MLP neurons of a small language model. Each row is named by its layer, matrix (down: output weights) and neuron, and shows model dimensions 576-671. Each number is 500 + 50 x the weight over its row's rms, rounded and kept within 0 to 999. Numbers have three digits each. A neuron's up and down rows have the sign that makes its largest values positive.
A block is one neuron, or neurons of one layer that tend to fire together. After each block is what it responds to, as a language model described it from the Wikipedia text at the highest values.

L5.down198:526498551579521487553525532488513586498496451535473439515502401505469568633547518548408571492604459506541453523521510540517493492474458427489528567546552449476474557518521461588451462487509485536497567500540487542508448539433499422525544510540507522467427395436526523462415514505462544517
L5.down306:513485509446484532432468530461555532595556580507554520459464507523442480623499447441472536453536571535480452488506524497621527428434535501406546514494467464442644538498556501461515505529457400477432526545538423601519483346405439474466507466507421526499488489454501556503505469474477464420
L5.down374:514526620450503564577527637577477558528477436412451484540477535455471508530535484472562526580456548502473547507498533520455547563472453434554484509501593478457574488460565548520410421502436551537567550613542457496516495472430490482577435437423525553536450474583496540475452484477531426521
L5.down1863:441464548462470513501500467558474548479506555498507485450500436510514535557444479506523504523558568550502504497485507498594519412505505479490476521499515555460472488520528424424483542474417537577420508558521481593559468487506558571531450389523473494461518464476473564476413468602475490481
Description: Words that introduce a critic's judgment right after a reviewer's verb in reviews, like described it as, called it ", gave the episode a.

L10.down20:549521553490475450456536477516502559491563501525437499486431558486508518444492533533500432468447503490532509488605487460412553464546459415496476473590472489512563452535510504507514503414503438477581458549580489447535563493476563489547481558498414469458541483479495534523409447549485502532
L10.down196:581555466446590562525481505477478555476524561490510511440482419501462444476531495544512517480485451530445483409566564558476479499409561504505501494500540489500474512535417461350458459489497474490397508474548469566494486499530544557493476495480418539537478418585501580391469489523604510482
L10.down414:658405465457579555437501543441530592522541524556493473439463445490472557488541419458473498558428459451565552485454481419511358482486451490494572582519494431486461561478543494509390573478457541519476557471477504434539573488480462493405527504429556520475522545552493484612571486523550465437
L10.down1152:539472550547456545576477613464462478515482487507432539446438501617464472559553355432625489446454474497442483503493522511480479431618544469484573563556519518562497515561449571597451471562346451575500557563512419481510505575463405477542592472476627514504523459566520560523458422429484452402
L10.down1181:622561504510587528436551434509429562620495493461504490450504510561422446520450550560497479529499529566545525510525513499539595648477451458447469474523511426461507517415439437506488517516454471495526572515486573542566520534459559478566463484468406552544484403590546538488496472459496459455
L10.down1500:509566576590499425554486482427509508472470450402488533485479452542458562525474520550496562501594514549479474383543476389469508504493515428432583479528413476526499458480593507481494467497395514538475561388535445540485432495507391548552435500479529515495526452556507465443520376474482483450
L10.down1553:503486485586464471467519524470516500471578507564536528546507448459541503464478541581515482503447482455533451495535549431532506612616493501523555471476548407447512461473568483487554484559502449519533565530474481523526559421524570364574523473530511531478595549586539494562525537598467449407
L10.down1615:522497447479523434465457469538512372500458494520504591551386448398436602465571455466541546482462527498532512507601469499447463467504544469591475460452510423552498503488510569455532524478490469504595460535490488482488545480485521526427398499434477543549455498568483457434498459554514523527
Description: Determiners, possessives and word-starts (the, its, 's, of) right before an event noun like sale, release, founding, creation, opening, often after since, after or until.

L5.down536:532485420497527470558525413613527503508489552439440543487501491463529508515510535524480476415503455397452498594563480513519504531494489504460537570550543519570460558510500474533531528538570602546515499481479435460489531448528495523555479555450476449453533543481556447508526471548523569520
L5.down1418:446385502420484570461420530450524515378467511512580462476515498453486563430537551515462396545521536519541568479536523489514606489444540524453497449450468459409492545447538411619511432457563503479524444473573525508485514487501497544403516529512493549616502411508409486434593439522475484522
L5.down1814:456516458475605521467442411540547539475486395465467563511427419579474456476480578550580432456474552436453541559538514476476447491452496453494501513576494471528557617504616429555479495487551431507545543458548432507502471580506550506525481532472517489521504540505447456527520565452523545516
L5.down1972:510478465527519450518454430502467528516513444496514522546459492446509506426481592526471458495478507491459491498516519588496484553555458491456542434488508471502571454505535496562504509457589351465595528413405539473447511445475531547516541513620552577513494467544535496533499481554493520547
Description: Suffixes that complete nationality adjectives from country names (Belarus-ian, Azerbaijan-i, Bulgar-ian, Scott-ish), and words right after a nationality or place, like Irish professional, Van Nuys, California.

L2.down719:538537366423512431499526542496551594581454484519493602610437486552572492543575594550489573504509465541441548551570456493428475439480455486494529530477494474576586553582448490461492475466530581452589491457473400311534435430554593504498462525517468461490419475485498447519593525480479522506
L2.down1964:489480440547529399422479446496460555486423524483486631504473409546482594534504665554492475472474553462590513469519541467433461332544464447508534560477547536500462434472561479552464420569553599502548493535445535404564461540555559541508525606448431546553421506458480445492570471561519603467
Description: Nationality adjectives and country names, especially in biography openings and tables, such as was a French sculptor, an American lawyer, | Japan |.

L2.down633:486623553496533532458437560510479573471441541554567691447488488436578495438556642551657557496579454433521502467469593617481518477464384520511392476497511448495563521590577518469482469552542510435536492516442549422463544531476484522501516525511505417362506514577500458506490606516547506478
L2.down833:528496455437547537489486591502482498412463540445497490487532512684503573481531598463596530477460450454602520435503578609498610411485469489505498490525517480570523479586502506529453494492454491502493428473504501464383517471516449513457541586558456485512465523527535582473527484474523476593
Description: The "s" after an apostrophe in possessives (Napoleon's, America's, the film's), plus possessive pronouns his and its, and sometimes "La" in names.

L2.down274:530420516557474423473500496458479506461534426553440482463473456523528458491427521517521487469473402510423523492545493485484404511424388488494509541535588403570443449501419517466532479565449504379468583461489416512566491504457555536538433568429465471483522471496541462528626526491482512557
L2.down995:527419531499564469391523559523530521530430481482477401540517451571519592460470542504452452550440526495460528413541534452446509589431485476561469496404580450502571454488545531492500446587524501498415564596490477487550516447548441465526531483446457545461486481565585574471530457512526509566
Description: Final capital letters of all-caps acronyms and codes, mostly in football/sports tables and league names, e.g. BSL, USHL, BOL, JK.

L2.down1344:515524453475479496522488457488424498570486516533521464577505561528559436526511553459539481522459571450470621459532482461577454671459467527466458466402488558500445516470558523524479488439432572503404464508545466480495546440484471492454483529476467523626623552446471457540489526443486419468
L2.down1828:510572459479579519474437526523512371461489523498509515498441506593454461501573484510471539433479514421504526475569483536501532457495511585470453467441566523474475539507440459565608581489423472662512539589496558512482553489497543469465503486524489497495445528433530473520504533420503410546
Description: Generic nouns naming the work or topic an article covers, mostly after "the" in reviews (album, film, season, episode), plus month names like January.

L10.down31:532530493517442449435488541516519486572608524516515585535444496490461413549572433409487492477459523612437488425413571457539495595477465451439602531613465526515537520504516550487472489509472539446419456438523522502466540520460555514518480495488472599361480511606541537491485518474564476451
L10.down514:485499481502569496550466496592456473450537558491485555539417455507564487538489550584488531430482518461490525544485401521514398530471525558526564513495449551519480518560419531527522470470570486529413514487497510503565451460553478565513558450478518546480499492406544436438538396578509558487
L10.down643:477531539496529558434474358493527570435516435476448457530580530513507488565474529427451524470554499521635459472513542498461572464509515466535566440471546496451514584515523524493567591462487487458441535438426510473476468431478482532483520502522532482459448436437489541476475579447451491495
L10.down664:492585535436564469472515602489441582479502556543535610479505566566563458436495591546462472511507515547443456497590461566535569421424517497489540514488419467647446432498451495504563518457434524589454525418516546490490534444525489564492540502473529505522491511495569515562546494442468453506
L10.down849:439500447473569489502461462453507478485562531565526477504466463492505502519526482511516531422536510434595552460453413509558488472408484509514441521493455515531466493548490541487430539500540575478575549527475593542471419497512555464503503538556507527562526403455537577398447535450547505416
L10.down1263:527452476523512488521493455480507461474548535543426493403523496541496570531496469591475471588514442580496555498514561468485531513473613414535591575504588450521512385468492539461550486474559519539474532467462437482485470387523510513483474512617458540557374449488478523407430492468457514525
L10.down1488:510493500556547522409513521563442546471470522545519506399447479557483546390462549596391568488479596576519554452469542557437449531458433480600609626492498415460569493541402541430414475463539557531540471537471465482567433494514490513486525445502484508640530450447494454488520496481518422474
L10.down1620:485466535489461559476583526555481478498502559613472534525529557517485542463437572585453551521456451523427589510502520533531529444508471465535583589483486422481565435562399516684451457471463488499471511571497403526479543459463457527495561502387452534443556480455503544485591413599501475484
Description: Numbers and cell separators giving critics' scores, as in "Professional ratings" tables (7/10, Allmusic | Star |) or "rated it 9.5"; weaker on other table cells.

L10.down355:497528444540506461573529531583486403556552519497475451534467554443516588543501539418484544544450480445538505453525531467417422521437496475465444467491590451480492499495501456519442499475541490504457428479527522433476516522464469560488475541478560454453481541474571613455518478526461537560
L10.down701:449568414538582486562505518469510550579572554512529653436492530440461475500578500439445439546524453383485458448566555546437472554553476387482465461514539462411546530535543418539541370463488558486432540463477506590514539473525499563469490483379526539495488491497549610516467405521470527553
L10.down1010:513459503502499523475514448485475480563470545518552621456517526488528559523521509525392561525572545576472516557477479443580574466584460497506500443527397450536495477462493580498559538513594475464459515482477516474496581552487577474536464484508422536590486544566513463446447488527543428469
L10.down1031:511570513561486508590505553497484470560524580522540446462515424525516537394466557581535478611516472551510525489531502531534461420529510505575503499450524523496487614574520546464466508518554446520526485507557410508347613536444488409411513481495486450628477512491504480464491579478433617553
L10.down1064:548424553506578524529550545450464503530481512526488468526482508480588510477552482416493495452472600382526466552466483437495545529521404497543477528422491493433493506457429493452530468596444482484503570500537485372496406453510505495481475452515563500526536539390535493501527461502474468488
L10.down1298:521420573486508604503479504505419509552494572516481493565513468468490500476470486515421511394603396483449530525472490559502519561594540405536545505445560489505518441479486614518513604589467488506523561589487518429474442569450462539526451515458506517559431493504483479539452511497486462463
L10.down1606:520545517511472533502411540419401487595527486527467571500438527490500509514502512476536498468453384546567473406482473501495466530552519501424473479438559559492478529524522498491600541551508531425520528423499543440448460449485433513476516495418596576558428515498508475553563414436530509451
L10.down2018:426443542481449447400433414479492424448575511496436502544534508547492496496504504536565448458461561467601495537468486555471467529404556526491494559524505490494481497530460506571565511431590485537596476475443380531465447482425499609472417492487525468519554468482483532470410508491513520481
Description: Tokens just before a club or team name in football and sports text: line-start spaces before lineups after score lines, "for" after plays/signed/debut, list dashes and table bars.

L10.down120:568486483512521536473499552486510561526507463513537492431399477417486490417572498435443564402449512478527446465442441438496433556394526451550423538425509571493494402503584393460526493549384461514362418474565584537550444592401552566457511461500561482533467510479441492578522463621547423488
L10.down549:491525465539466586528452501566507381462422462488455549477526489473571433424511500521537478470570555522486493475477454468475567524429445566580459501428513466541586417542531590532528500440466574492597427517450482417400578518429493514447578552438501553568523432521526463560431530573437464553
L10.down666:503482513485420427552543487584493507501433500553483522486548535509581480527521497552519536557444556503455503501474489553574467519504428457462407491541576484427539515483503384453520461499491515517525573392507551558493527460431372477606486537526525496516448447482541490507455443450543560463
L10.down1036:475487467484380497526547460387502434517394500525504502468502487577522584516529433598455597513510472478423495477494520488534435504509540434528533562413515511625497471544474502488523479583451533498496471506442487536537473554451455529601547482414492519477506522540552478535523502549528574523
L10.down1141:557452481597482532497432597560508501426523497417514565448612470549456480484537547445509595460467482433487525515498482405510489470462441482473545537500524526530489513504504476425476487473590537532507538459489565533472431573434549518455476484547484553624484486459566479519440480580472482493
L10.down1313:433541508579411478577484491507469504520529526396537498554523492546410606550466487467540543489543537552484456498477491510503497451539453493613489522505519551498510478566543488418483512449611507596512446485459487505482441464566447573510462510429510426434485479479516511590419448454506522488
L10.down1438:520408517513452576462484451546505411488448491428464560480539432533569457452476458398541510495525373531561607462503448447428542570485523438509465480486541474467433587538457575475437455463651536579401521538532553559530460544511553546530460572382518498465506432562490450534449474599449459414
L10.down1885:430615356486464551521399522386587502509521379529452559470448540537515543475463490443504526541461476560433527562475496468432464435462444465485521463567557511444579540429576480456546476518555448457518513481448538479449551516554466448450529401608408463454512508492410558470431438512511527520
Description: Nationality adjectives opening short biographical descriptions (British economist, Japanese dancer, Danish former politician), plus CD after Formats: in discography tables.

L5.down719:497496549552443453447495474437575554529464473505472487525511535494503498534524472474546540507458491497565561486538464512497534470454466520428432496444500522479493484517628503515617511473595544515339499454592433475544469477468493506591454479458510555454514529520534465444473518505487553510
L5.down1334:497481586641526484451596416523593609497515497376431530592513658444516431437486438510498504495467501496574537540540591492486475463498511476640448467497518525454470432557402456530518512465473518474504571557521439456443468493452432532515504580606509564549485406416498541371507475461499512435
L5.down1732:431554539452487519518527462449458551516611491530478452579445577524528506548540512476534478412602470589518499520494562491514539514505535513503472482487490457490534460442442561434508518475521471483520439518491579549483440497509479524489537535437509510506491545549558607326501609421499456567
L5.down1888:521491510574466529595562416477508528444441520451464621468494478505509517534503461526435516390533513498471467596453492530512549472465427450571442428516465507530625493557416510433382505520619475507456517441489488423515485457505483532443414566570499481508499579497547384548486551483536522563
Description: Prepositions or verbs right before a team, club or opponent name, mostly in sports careers: signed with, transferred to, youth academy of, against, joined, face.

L5.down73:488429463438481440521523488460511502592514587467545591535430480402533584492580520540556495499473456474485437459515447532477518429517578475477468576555496484422465468577555549497512446498491495493566522506524526504495453563571540500512466461559512435536554506515463502475584454518536456526
L5.down397:531509478511474515508492455490515445507515548468541574518520460352521563514565586543534435567489456468517470457514499412534468462478507508555460504529449337436567555486519504557538572468480479471573433508457495547498465541491478616524514496553543461470495488521503463488473528485529456535
L5.down470:528442465418462478593536508571466481468484595482524548543600585456562462534408602577610469552476447456507486446442568445548516369547481598515431432522527541467381504595530544442430526491429478657572419522501485525521452509498410472491563513485444576475556571572488584476464532479461517479
L5.down1592:611495508530547486439594503485569574456446564455555518502353493514499484627553571559544500482501424506431452485435518480505480519407492441531435494596470474389574441535491408435526429479502426502503551546526483522508563457503452544506433545480519558482533464538527475516510488522539413543
Description: Possessive markers in running text, mainly the "s" after an apostrophe in names (Tuthill's, Húrin's) and possessive pronouns his, their, her.